Weights of a small transformer language model: MLP 512 ReGLU, untied embeddings.
MLP neurons of a small language model. Each row is named by its layer, matrix (gate and up: input weights) and neuron, and shows model dimensions 96-159. Each number is 128 + 24 x the weight over its row's rms, rounded and kept within 0 to 255. A neuron's up and down rows have the sign that makes its largest values positive.
After each neuron's rows, "fires on" lists the tokens most often at its 100 highest values on Wikipedia text that the model never trained on.

L6.gate254 [134 141 110 136 108 159 150 126 146 123 134 163 160 130 116 144 178 127 145 138 126 151 114 120 129 160 112  44 121 149 143 159 116 142 112 117 112 129 139 131 141 135 157 123 189 104 164 140 134 152 137  79 139 171 140 159 108 168 112 102  86 136 144 105]
L6.up254 [113 111 114 128 107 131 166 157 134 129 117  99 159 109 120 126 153  94 161 157 135 163  93  90 144 159  96  82 146 130 116 183 113 153 165 115 113 120 120 152 139 100 129 155 155 129 154 140 130 158 136  77 153 124 129 135 137 122 120  98 126 126 118 107]
fires on: "l", "av", "iv", "ot", "s", "ric"

L7.gate119 [145  82  83 126 108 119 110 129 147  84 112 127 142 131 132 117 123 111 104 178 115 196 138 152 127 124 115 109 104 167 108 137 100 114 107 172 100 158 154 138 160 106 124 142 132 115 171  92 122 129 141  84 130 102 135 105 160  64 132 137 122 132 117 113]
L7.up119 [110 133 114 164 170 136 125 141 198 138 127  94 124 115 110 129 125 116 114 132 123 159 125 101 146 112  67  89  95 141 113 176 122 127  91 127 150 140 136 132 120  95 142 105 159 119 150 124 129 122 128  94 145 108 148  93 146 129 108 168 154 189 102 124]
fires on: "n", "y", " is", "t"

L6.gate268 [ 84  82 129 129 143 124  72 121 139  83 150 116 166 150 125 172 112 139 137 158 151 131 138  84 118 132  97 164 160 100 114 143  94 152 132 117 129 133 133 134 114 120 133 132 153 120 117 134  69  91 113 114 121 133 139 126 107 112 152 102 152 143 136 126]
L6.up268 [ 99 109 132 108 102 134  78 138 188  91 146 130 143 176 129 162 119 136 131 171 135 153 136  98 112  95  86 132 160 105  60 144 119 120 132 110 130  92 125 126 111 117 139 125 125 100 129 154 123  85 131 137 107 151 130 106 124  80 191 157 128 139  96  94]
fires on: "at", "g", "ag", "d", "it"

L8.gate454 [ 79 143 157 147 114 159  79  87 147 122 127 134 158 164  95 156 171  85 107 138 144 111 122 106 133 137 145 122 190 146 124 136  79 170 135  88 113 117  70 177 126 133 168 122 108 161  88 123 125 126  98 147 133 162  90 120 175 115 120  94  92 136  89 135]
L8.up454 [ 98 141 160 125 105 142  95 117 157 142 161 135 159 158 114 203 150 121 137 139 154 131 142 130  78 113 138 138 142 136  72 122 107 161 118  99 105 111 101 145 138 184 120 121 111 157 100 117 111 110  79 120 138 148 120 139 118  98 135  92  98 121 111 105]
fires on: "h", "t", "v", "at", "g"

L13.gate224 [140 124 104 117 179 108  86 143 151 116 138 132 114 168 134  98 161 117 125 161 174 171 145 105  80 129 138 106  80 143 129 100  71 116 148 143  99 131 187 142 126 103 124 133 133 110 109  92 113 159 123 137 143  85 101  63 121 112 150 115 127 125 106 155]
L13.up224 [ 96 146 120 159 141 131 117 134 203 110  89 130 114 118 118 100 153 159 103 132 137 140  99 131 131 166 127 154 145 163 134 115 127  78 184 149 117 110 150 159 134 132 157 147 104 142 103 120 119 108 113 117  75 151 145  97  85 101 165 139 131 128 121 145]
fires on: "o", "all", "x", "e", " of", "k"

L8.gate243 [111 131 106 148 142 130  98 111 131 119 131 181 178 154 109 136 124 148 109 119 120 112 132 142 104 142  91  92 131 139 115 121 110 103  95 101  82 112 150 120 130 136 122 102 129 126 137 156 106 186 128  55 104 172 134 124 141 107 137  93 114 141 120 126]
L8.up243 [128 131 152 103  94 138 138 128 181 153 147  96 135 144 127 130 161  43 119 148 161 193 131 149 125 103 102 118 113 111 128 135 157 137 119 147 122  91 144  79 127 140 129 146 120 162 170  92 170 140 177 119 134 139 160 124 107 143 124 114 132 164 124 119]
fires on: "ol", "l", "st"

L9.gate143 [121 131 129 110 118  80 142 113 164 125  78 110 149 158 155 129 113  74 133 114 107 130 150  93 131 127 118 115 147 118 163 135 109 101 146 100 112 146 119 132  72 128 149 162 102 157 157 173 152 125 135 123 146 122  99 161 135 134 120 144 107 107  85 165]
L9.up143 [135 142 171 106  73 125 128 139  94 144 118 104 147 142 163 105 137 115 162 153 153 132 124 131 142 127 147 159 146 147  84 106 144 123 126 113 102 142  75 168  68 139 135 112  94 145 102 173 137  96 124  85 110 139 113 127 122 170 124 158 116 120  73 138]
fires on: "ec", "ie", "ap", "um", "ul", "ar"

L9.gate14 [156 139 105  70 115 147 139 142 163 101 130 153 145 112 144 127 143  94  95 193 141 152 150 113 134 113 111 123 112 160 154 117  66 130 123 113 122 108 104 111 122 139 130 126 136 115 140  85 106 142 146 113 110 110  84 100  93 123 165 132 136 160 132 110]
L9.up14 [100 148 115 103 104 153 165 107 138 134 115 126 124 141 142 154 112 112  55 169 113 157 145  90 204  88 137 111  92 124 157 115  96 136 158  99 146 128 100  89 103 114 129 142 111 113 160 129  98 107 124 118 107  95 132  95 102 146 113 126 168 170 149 133]
fires on: "y", "n", "at", "k", "ch"

L10.gate300 [110 106 138 166 150 100 106 168 143 189 113 123 178 135  85 124 103 129 137 135 145 120 114 159 112  94 151 110 164 116 147 136 122 133 146 156 158 133  88 144 121 127 155 151 138 130 142 164 132 124 133 114 112 130 139 137 151  96 169 128 148 149 141 171]
L10.up300 [ 95 117 151 151 141 107 129 152 159 163 114 111 140 130 101 128 114 113 116 170 160 138 120 144 104  98 138 171 183 113 140 147 138 149 150 129 146 142  84 151 115 139 144 182 106 151 128 178 118 131 116 136  89 147 124 158 131  90 140 138 133 123 107 130]
fires on: "n", "ov", "%", "em", "d", "as"

L9.gate150 [141 127  69  99 152  99  99 149 113 130  85 120  97 161 149 123 145  88 102  63 130  88 146 119 129 151 118 167 119 111 144 141 140  71 118 118 120 105 120 150 123 133 148 107  92 159 152  89 116 121 129 100  99 127 122 129 180 129 144  92 155 100 139 123]
L9.up150 [151 137 134  96 183 133 132 145 114 158 129 138 120 135 138 116 118 162 126 154  94 105 133 102 125 138 131 143 137  82 150 105 150 136 124 122 138 131 131 123 105 103  89 157  99 115 147 136 149 131 113 145 119 143 156 130 112 200 120 116 123 122 125  77]
fires on: "if", "ord", "os", "d", "ow", "ess"

L2.gate128 [125 129 170 147 176 132 108  96  97 112 151 108 110 161 139 126  78 178 143 159 125 111 160 168 134 110 144 105 138 132 121 134 136 197 161  71 129 109 134 120 110 131  62 133 142 139 122 125 165 138 123 107 172 158 116  98 131  96 112  86 123 116 118 128]
L2.up128 [139 129 159 172 167 100 113  74 126 143 146 128 122 102 156 111  92 186 140 158 139 152 160 155 136 131 172 115 137  98 123  78 160 191 173 119 146 128 125 120 126 117 105 113  86 109 163 131 168 132 109 112 148 142 127 103 114  80 121 129 131 137 159 128]
fires on: "==", "==="

L3.gate450 [123 157 141 135  91 149 136 146 136 137 171 138 183 139 177 134 146 168  95 141  86 107 117 134 135 113 139 108  82 110 136 125 160 149 130 104 145 127 105 107 123 136  85 108 209 106 121 151  77 150 147 142  94 185 137 155 123 160 138 106 134 135 130 128]
L3.up450 [133 162 150 125  71 126 151 123 149 156 181 117 165 140 178 103 152 159 110 143  96 122 129 152 143 114 135 145  76  93 128 106 150 151 120 100 157 152 106 141 115 144  87  79 174 100 136 155  83 120 115 151 119 204 137 136 107 124 128 119 139 110 106 132]
fires on: "an", "ec", "ro", "in"

L4.gate314 [131 154 101 123 152  77 151  92 121 147 140 132 112 112 126  97  92 167 112 139 144 145 130 149 167 129 180 131 127  74 118  89 135 158 138  85 162 116 137 132 104 163 148  96 131  98 164 149 171 102 119 136 151 105 153  84 103 118 131 175 164 129 150 118]
L4.up314 [141 128 119 119 151  77 156  91 120 128 141 127  99 115 122  81 108 169 122 126 123 149 132 165 174 121 159 130 123  94 113  98 125 154 158  81 159 130 156 111 103 145 120  96 143  91 160 148 180 107 120 126 138 115 148 106 110 133 149 180 148 139 136 136]
fires on: "==", "==="

L4.gate176 [143 105 120 130 134 118  97 119 141 122 147 167 139 157 162 115 173 120  69 137  86 126 115 140  99 136 111 147 122 140 145  98 149 135 145 119 126 178 147 133 128 110 116 144  90 124 135 123  82 129 123 136 102 144 113 118 155 143 142 151 103 147 117 122]
L4.up176 [144 114 147 140 120 106 105 119 153 132 139 161 122 190 170 122 161 142  83 139  83 134 118 138  90 119 105 127  98 148 153 106 165 142 133  90  97 164 131 124 116 106 130 134  96 106 132 102 113 127 125 140 127 181 149 140 133 157 144 158  89 148 131 102]
fires on: "e", "ec", "an"

L7.gate248 [122  97 113 112 153 126 121 156 128 150 106 126 137 141  99 155 132  98 116 162 141 131 112 123 132 141  97 144 121 131 124 119 142 115 131 110 117 113 129 120 138 145 183 130 167 135 154 138  87 141 119 123 115 125 109 117 161 119 143 147 116 135 112 115]
L7.up248 [ 88 119 150 132 173 121 138 127 156 146  98 139 116 119 138 112  97 145 126 172 105 166 121 123  87 124  82 108 194 107 138  92 155 170 117  95 170 127 145 112 169 119 110 145 121 139 133 141 141  98 121 153 137 124 127 109 101 129 132 149 133 134 143 119]
fires on: "ow", "and", "n", "w", "d"

L3.gate73 [139 101 146 175 127 155 154 115 155 121 129 148 174 143 168 130 100 166  82 135 142 143 154 158  99 113 111 128 105 132 122  97 143 181 133 102 130 149 117 127 134 103 145 125 155 131 114 149 101 126 108 115 111 159 121 133 147 120 152 137  89 123  80 146]
L3.up73 [ 98 112 134 151 108 104 128  98 143 130 133 156 168 120 121 117 103 192 116 143 111 150 177 140 106 126 120 146 101 153 142  97 128 162 149 105 134 167 110 143 104 102 115 114 141 120  93 139 143 151 131  97 114 200  97 121 112 115 127 155 105 139  86 152]
fires on: "ec", "og", "at"

L7.gate310 [154 145 114 152 102 142 134 102 139 134  95 104 115 155 122  64 161 141  95 147 117 119 139 161 158 143 116 126 119 165 120 145 102 127 100 168  92 142 125 121 145 123 118 157 141 110 128 130  99 155 124 141 185 171  80 125 146 131 195 130  85 154 159 129]
L7.up310 [130 133 117 161 116 127 115  92 139 148 107 116 112 147 121  72 145 118 122 129 101 119 121 159 126 113  95 149 118 156 152 179  86 133  76 160  86 121 151 139 171 139 131 145 158 132 151 130 109 142  95 136 140 151  95 114 157 119 181 124 127 149 139 125]
fires on: " g", "y", "l"

L8.gate331 [110 123 148 163 137 135 115 135 150 109 118 153 156 116  56 150  96 152 136 135 116 149 128 150 124 128 107 103 133 155 129 142 156 102 156 112 138 125 117 150  86 121 112 109 178 135 132 143 110 132 114 103 152 156 127 123  94  77 152 141 146  84  93 110]
L8.up331 [107 110 152 132 117 132  95  96 142 113  86 150 143  89 109 179  85 119 161 144 102 161 138 145 143 118  97 144 154 159 140 123 148 111 173  78 131 133 115 133 107 113 130  82 148 129 110 127 112 137 138  81 100 152 131 106 108  99 153 154 151 109  89 105]
fires on: "c", "g", "ig", "og"

L18.gate382 [129 154  87 119 125 120 110 154 159  93 106 108  92 147  78 116 199 128 120 126 143 147 118 142 137 133  89  97 134 163 135  89 112 115 163 119 135 117 146 137 121 164 126 101 158 149 107 165 116 104 143  82 174 137 145 130  92 120 179 153 106 136 138 120]
L18.up382 [108 153 131 124  77 140 149 150 123 119  97 127  64 131 118 116 180 161  93 141 142 100  96 156 118 134  87 112 117 162 107 130 115 110 132 139 104 106 137 161 140 146 114 166 119  94 143 126 138 167 159  81 113 149 146  79 107 114 188 127 104 126 118 134]
fires on: "l", "e", "ing", "y", "x"

L3.gate130 [161 112 146 163 112 111 158 104 117 144 123 150 148 158 179 126 172 147 111 171 101 111 135 134 146 147 119 170 136 130 205 109 108 128 105 112 112 169 100 118 108  88 130 125 146 126  90 117 106 146 107 143 137 135 125 144 179 144 125 125  91 164 109 117]
L3.up130 [128  93 136 177 109 138 136 110 132 146 141 150 159 158 138 136 136 131  95 145 142 124 154 149 107 116 110 136 108 146 174 121 115 133 103  76 135 161 137 110 111 116 142 115 162 108 118  99 127 136 123 145 122 163 158 188 177 180 151 129  99 181 135 142]
fires on: "ec"

L8.gate22 [126 114 119 186 112 114 125 172 120 120 147  95 147 169 144 124 111  97  73 184 162 163 125 117 158 147 126 144 153 110 125 130 121 177 146 145 130 131 125 112 140 147  91 165 151  96 128 130 142 127 174 103 111 165  97 129 148 134  94 157 141 134 140 166]
L8.up22 [ 98  83 152 118 156 133 115 158 107 142  99 157 108 157 157 167 100 139 112 201 148 131 175 133 118 129 145 119 161 130 111 112 150 148 113 117 133 120 138  84 107 163 104 134 119 107  93 154 130 125 154 144 122 163 124 103 132  72 132 163  90 150 154 103]
fires on: "n", "l", "ay", "ord", "am", "d"